{
  "vocab_size": 32000,
  "norm_place": "pre",
  "norm_eps": 1e-06,
  "positions": "learned",
  "init": "trunc",
  "init_std_up": 0.0172,
  "beta1": 0.9
}
MLP neurons of a small language model. Each row is named by its layer, matrix (down: output weights) and neuron, and shows model dimensions 341-468. Each number is 500 + 50 x the weight over its row's rms, rounded and kept within 0 to 999. Numbers have three digits each.
Before each neuron's rows is what it responds to, as a language model described it from the Wikipedia text at the highest values.

Responds to: Fires on separators and next items in structured Wikipedia data, mostly table cell pipes, list line breaks and semicolons, as in "| 15 |".
L11.down1399:450435295447498538547508462428445476493524480479543472533507499449469414539464534443523482493492574499499409449464524561574416507459488483511523524465526427512523548539474489501515406588434478538495541447530509468464554551495452500434495408495561502516524434451508595510469505543539439521487566484528505546466447466526492522480450502562535436550414489529479443512523448494549470520447

Responds to: Connectors after a first item, like to in "from 1851 to 1854" and "from 6,548 to 17,347", and list-joining and, hyphens, dashes, line breaks.
L5.down2964:503435452424551495481479501551497523556528559539506486527573572504465611519449475574630491519500513513630581374482547424500449538535492506589473448572499558466489489388448541500481496530584462385529487579453534515505475522493461464474401478625385560540491516577412482526516552466529463509497521456477502559445524526456479518496543506477458480508521429542541467559443447403569519451425

Responds to: Opening tokens of multi-word place names, titles and roles, e.g. San (Francisco), North (Carolina), St. (Bonaventure), State (Council), chief business officer, plus many line breaks.
L11.down1486:484489523516523471523482459499466484405480491488468563456500527520457536527514518519542466539444469454452436472516492609553478521486550540503619578531452522555543458440591574555537462438562590519556509499488440424438441548476527482425549552458569455508522512475436491513509552579477521416549613542548467567478434546516481569528509610551433483574503575396494441402532508526566495504488

Responds to: Fires most on "of" after one, two, most, group or members, as in "one of the lookouts"; more weakly on the, a or an opening a new noun phrase after a comma.
L5.down954:593532505507526484426361427465463539488530514504437462532618549629530501486524438508435515602505347438440489466567584584541446453515487510501445419546408523517477493542434498512532577507538493498540569438490468549465447523452506450474510535531491505568519445534487476506493502537558525406597482488474516504483536527447492476509554460466451502524469484419450519556520512416526462459528

Responds to: Mid-phrase tokens in descriptions of railways, roads and transit lines, such as "section of", "intersection with", S-Bahn, Santa Fe and Minnesota Northern; it fires weakly on scattered tokens elsewhere.
L11.down2341:439615553504509504581551513612485479421457551461477522533443651570473512507546498485492453523535530477469476518469526563449558425455488478508485477572543457444589445607517542555480473567527462516500572318412516508611516522566542611450508508418534543487530571596597532504563411529529474520461539489446526466481522414542523489468485551450397551557516478504489464564409445550427440497523

Responds to: Numbers and pipe separators inside Wikipedia tables, e.g. stat cells like 0, 5, 3rd; also "(" after a name, hyphens in "300-ton".
L11.down417:506552472519560487532548523456538432437543560442519532497567440576604489588413528499544541495447512473453524409447566491471468481568477473568535552519537456451552498515574463428482454455527510487547518442522476481498505429433552564589506615460485443448521495620513446409488565544520505540533510506568441646493502473520500497425566488497531346525547424557479475528519466486580439511546

Responds to: Function words in biographies that open a statement of someone's role, honour or distinction, such as was made, one of the, is known.
L11.down485:500518479496541413438550528467513487502620499478600441522603563457556523525492543514557468517584567517500505450485562505547537508519497564474506482455491588456569466496497525521572530458542430499478477546514403570536547469516590504537464524504482495499451501585526466545478582522422484508459529504508422515555528470487457545423551444524405424604442499546508525432481515578495441446456

Responds to: First word pieces of split, often foreign names or titles (Di-placanthopoma, Le Fi-garo, Moholy-Na-gy), and single numbers like 0 or 1 in wiki table cells after a pipe.
L5.down2333:566521520477455539515507474448515515599487384539491522462473519458495533342447574411574567555487549517399515546494488569479501641430438450453528421466430467477587455433452456548560442563524435582487470470588472607503480632423476673574419588573514431534630511533509438522574539569496492507389507512470531432481501492551548493434503447464540418465514469532476569508506504492422530498459

Responds to: Mostly inner or final word-pieces of surnames and proper names (Bib-escu, Bird-well, Long-hurst, Manito-wo-c), also articles, commas and table pipes.
L11.down2124:493442407510489422429436552426560505394477532538471610441465572465521510440510499406451492528494435466452536397535675557441493518401471555523528514439448498521496466513435489569571616477544529530489491592433394495491498518511485542538569549447590530455504418485492493479489556512489530450483523402559437464479579553460482501501532497499543492496493468458515567635423563463565511466499

Responds to: First-name tokens that begin a person's name in tables and lists, right after a pipe, comma or colon, e.g. Daniel, Susan, Grant.
L11.down190:503519582543373538462494461449510444460502514592476504543549464481504392452475385442398537499473515430419401426542540575427431497488493583449556436482436439531417489595470537477397508557523487516433490498431446524448555532419498507454551524522424505606528496506467502572548406559509448496558493493550468430452441463497430505431529484494531472508474503442436459495567465450481526501564

Responds to: The first word of a clause's main predicate, right after a subject phrase or comma, e.g. do, fell, add(s), "Democratic hold", and after "Both X".
L5.down255:548450477549582484481523393476476571422516509529515449510502407466506441502484498502444504498586464429478487523443537554472570501412594394466379527472455474484471535467395514492496464510514488525547525541529543479555540478510473483511554506580550464481481496568463468494492510511476604529562492385509499532561517458536508465436495440405472530518468533443574560578536546586423482439473

Responds to: Empty or numeric cells following a pipe in wiki tables, and clause-opening words after a comma or "not", like but, as, and.
L5.down516:494456624528490463604462600559498530453527507555595563514572566549410502543524487460516559453531525543523481596440462519502503500484471471488431497486505481489425478548429495503423537568404463605490537557510541553523442439516538503443513501474503480515478491432460521469404377501476474506472495551479560468470475448513463516452603497446491601544498472500611468557452482521449449438565

Responds to: Mainly bare verb stems after a subject that take a following -s (respond, put, implement, advocate), plus repeated genus-name endings and Japanese given-name pieces (-oma, -ium, yuki).
L11.down1244:481375552514448558455533481508495557489491530509558380535601543522540520533541538573528527493492437448457545499467513504567499496460438420512505517502399578482556497609455603615419477450513579576549470429536412497498464507527468391463514512624520502461485529460507437452476519397487478492486569470437479609442560446531515546441546458464483536530463499576483512534431462464487571516580

Responds to: First token of a proper name (person, place, team, label) just after a comma, table bar or preposition, e.g. Fuji, Shaw, Everett.
L6.down218:430475476468448499527540461507536507505421566450508548554535569541541490505457501493530518480505566517549565505441581528536518535443475433523460522496609484497483521449499438461581506494573569520533475458448567403536511514506524467442560457503463497494410520449470526497443450481484511474615461539535514441515455488576523477460496485448486494600551425431550537539534544488445507450502

Responds to: Closing ==, === or ==== marks that end a wiki section heading (Gallery==, History==), plus hyphens joining compound names (Creed-Drago, Campbell-Taylor, KRS-One).
L5.down2559:506500427499583565519415465564498572481517406531525489480534525457502511480501532533640489494474573457437499470520502502480487550453468491557565416494507460492504505526581456499550467435491473544461523491565442483445550513547436506525459549566414510615532608535540507542444513560450497526433475523447557503573474500407514473588469490462540488479487509549463485503517484454517516549497

Responds to: Tokens beginning or inside rows and fields of wiki tables, lists, infoboxes and section headings, such as leading pipes, list dashes, and "==Early life==".
L11.down1284:470500493561499523475438494490469454354476542509469457478453408499521519456567446511460536478488397394447534509514529570448498516476454388527514518491445462490489509570547508633525481438543538558430444562575538471518483430472497532406480428511360491542577593483471545486520486522550549543575434502479562556615552411547468524594485518544524539580532585449525454481530473481507485498516

Responds to: Pipes and line breaks closing rows in Markdown-style tables, such as header rows before |---|, stat rows, and certification lists; weaker on scattered prose words.
L6.down459:437498563515540460524540522450494455585448498518503555574548516517457562493404498561502559509384534527496499549535465503504467430463488383484536512485476437609556527495495517522501421481569539485580520603447604550427538488485513500450463564517485488516454546541501447401516473485519568493561497478499463509480536463503500521483465499496581458528431542460501532537489587486467387525492

Responds to: Cell contents between pipe separators in Wikipedia tables, mainly header labels and score zeros, such as Title, Position, Certification, 0.
L11.down1120:500456515504534535534507635444544468520577532498413515368430515479561549485439543540526482453575560505443484506447534419529557548561448498562516494451509590541382537458550422531533554440521580487543471444476557441543448500498473496562457535440495408452530456566537446496434552475458502522509577576395566535464523411504541407479501532603445439530527439537578541517544488447566415482484

Responds to: Mostly the word States after United, and US before Air/Navy, in military, legal and political text; also weak scattered tokens like to, elected, 's.
L6.down1774:482536448567539570534436451517414443598458461483494499519533505590470461419491554505561480431482473509426401431580540512601450491477518402475486610562534501556502492539443428509476540499528464512485478608450527595464542521632514408534405464419503426489498491524502492474531527544514584472511500505509471536417551441498551611434523602515470445509520452464579501452494582453543504438434

Responds to: First names, name pieces and initials with their period, coming just before a surname, e.g. Klaus, Sven, A., Kim; weakly also there were, may be.
L5.down1719:474486478525550548539456489593482490532423486523505559508574533498434509511464456440481474535453400459421392526462474386529456407429483611486492486543480507521448488556541411523488527463559529529464495497615469471531470505421477534495520504542626511428456537597490472484446554534457502460452453471543456396529523513488444553484460505597518466516509546521479518406529455447493418458499

Responds to: Dashes and prepositions linking place names in geography and transport text, such as Howrah–Delhi line, km from, south-east, runs between.
L5.down250:481618424508435533467523583559527458538491480590509486544488492500488461495515416492524495558436541470522474361475499457585497448462433515489422523439509535522540462518518384399404533497583542521473561476497551534565480473429542498485445452605418466519477515484487400460459449552512408530474485636477520500631463569408494530534487557501447497493526490516567564600404425557486492558522

Responds to: Cell contents in pipe-delimited Wikipedia tables, especially zeros in sports stats columns and trailing headers like Ref; also scattered punctuation in prose.
L6.down1968:487494523410452475462494444507462428485415515510478468442531570500522573493458405536501533529453550511525536460501406504502516402425491463480532525484479573516559457530468509472498503481542447515551425493485499483498527490554591582498504503474481536523598504499445407452511495545567470525565649477471486461386518499476493496534529413503439546408608566448501525510454480533503560516446

Responds to: Closing delimiters in structured wiki text: table-cell pipes before the next value, closing == or === after section titles, and semicolons in data lists.
L11.down2448:541516499547536573588495487511471564535566448451486545446386494598480482495543478546668463486488556422555590589471594505478527540451502464528442468549527519497462410523568490487473493492427452604627487462512466534510540565541441587485477474481553625420501472577478495534443526531469491540418493539509469518528584450554403546460640493545485499518485566511483541480500503472510443540544

Responds to: Tokens opening a fact in stub-style Wikipedia prose and tables, often after on or at: dates, coordinates, places, call signs, table cells.
L5.down2608:438593510446459537574587497465449543588471391512543564479535545438540470500517583462524403460527429548573530500519386432535575487517503527479552591487502579475579510580502464468534459534501506507485486506494637473492528567466530540490507522516465536499517483489449427460359444422589490526477476490481469497474570397563468514460465493490528472459475457486474549427527532376408493494486

Responds to: Kinship nouns and birth markers in biographies, often right after a possessive or an opening parenthesis, such as his wife, her husband, born.
L5.down456:551511526529525506550456439451389451456468416519471608524425410462393506539470503480552466432455450502600496450526516503429396498506497538540532458497500434482466512487563476397499490503418425405550477534538380559537503510422499446505533507494484445558553500533536494483509445569481452480534513617447444409510505459534519549569432585512523459497545550543494485497512548488468496496532

Responds to: The first word or piece of a noun phrase right after a or an (a $300, a national, an invitation), the article a itself, and New or United in names like New York.
L6.down1929:491516499521575540541566488471440520419520521483494528451521480462468514453489476444506497515490477461554472500433533461567534488452470421572548545558593536460437492541461492547499473560499482509496388497476511491468479567625508449530477451447400538498450524513484378502490536503572470594528448544441493526486453500518484702513474544474448450475530549533603512484525400533482452578485

Responds to: Role or position nouns completing "was a / became the / served as", such as father, professor, owner, governor, CEO, plus following of/to.
L5.down1012:522367468527488489520548501384542449555496535494542430496468530567584443474532526474480450542515428460493539570522454541536501554476550480521547542388490483555584521492568487469514444448544531583564469564493506475384549455538509463461526554459523565549589546438518564579456518425534575528536628496437514459481448467531480448461508550495528515450479527520513385451536553565509525441535

Responds to: Main verb right after its subject (name, pronoun, noun), often a transitive action verb or its -s/-es/-ed ending, e.g. attacked, tell-s, tried.
L6.down2792:545511465518448542503509568528459475553449540489621451480595512481535466514561463518424477558443487458506516546469583526445563481618486475508328616520492518446499482543421524469542535467491479551477444557438559485419453492491531559492491527503606446553476555451472492470541441508511501452616482425499368516429475496545437525536486647456554555586484391527554445512520539461494515478536

Responds to: Pipe separators and numbers in the middle columns of Wikipedia tables, such as sports stats rows (Pld | W | D), track listings, or semicolon-separated scores.
L6.down2927:474443538402636517549510504542470438450472512502464589487468520564488392485567577477538513511468525527526467529429529470434407427474453530467374510462498513587443564590469532582508376463518525544540522520507534465519513570602440504374486542444565443483480493482492499522463467508516463496529521542407518551557531440552489545470521472488498506588499510449517412522533564431550539546597

Responds to: Nouns for places, ends and positions in physical or route descriptions (the point, the banks, either end, a stream), plus highway numbers after US or MS and scores after W.
L6.down706:384525514534406530568540578522509528469441621455507508489407614435504519537497442440442580495506541451559598501474441458560551448455429480565514496447487489546600467428475511431458514537618479530535477380482517523527440541499469467492494502417457489533473562534479507496577482539607522472401433571505478432528578565381502490498502491500527505548527397520524429513516509559516566447450

Responds to: Fires on tokens inside or opening proper names (people, places, teams), often mid-word, mainly in sports results tables and lists: Rio, Clemson, Nagel-sen.
L11.down2604:552510518487488497468528425511481519423463483496539511434560495508455503499614493530507409490499543590414491539529481618523572478493526535532519501481495526589509542504639468528534493623574499561527441427455548554441542547477501473480585520487431537521449414500466537508550514501553519505623498543485498413518551525550501393554556433535507406548567451451481530447458426476469536406484

Responds to: Closing == or === marks that end wiki section headings like Species, Current squad, Track listing, often near tables; weaker on commas and table pipes.
L6.down1969:486602480526415463449463417506558502433582546499545515446472498537404536389514581567480455509479549452487476427494435457525505441560524391413465553502486559485447546454506384365449498439389557490574493457439443495567519426513526504510414523444384440514448502512431526605505474546453516415446567534472506451542487578536452547361589489527513507523552468466496536504526539494562448471524

Responds to: Punctuation and digits inside numbers and table cells, such as the comma in 54,856, decimal points in coordinates, and closing parentheses or pipes in stat, election and climate tables.
L6.down1463:440514460572452512537499470595439450485495484398463493447574559522523550469536468566557417492441487465476503541499513470472546456473501535502517525533508451455387430487435500464578504570565542510627492467480587587444537510460523486533316527513428452449466505584666581562399543427536508463570497490521549567529445471575494561490538537458530522472552514547545553489502454472518516464473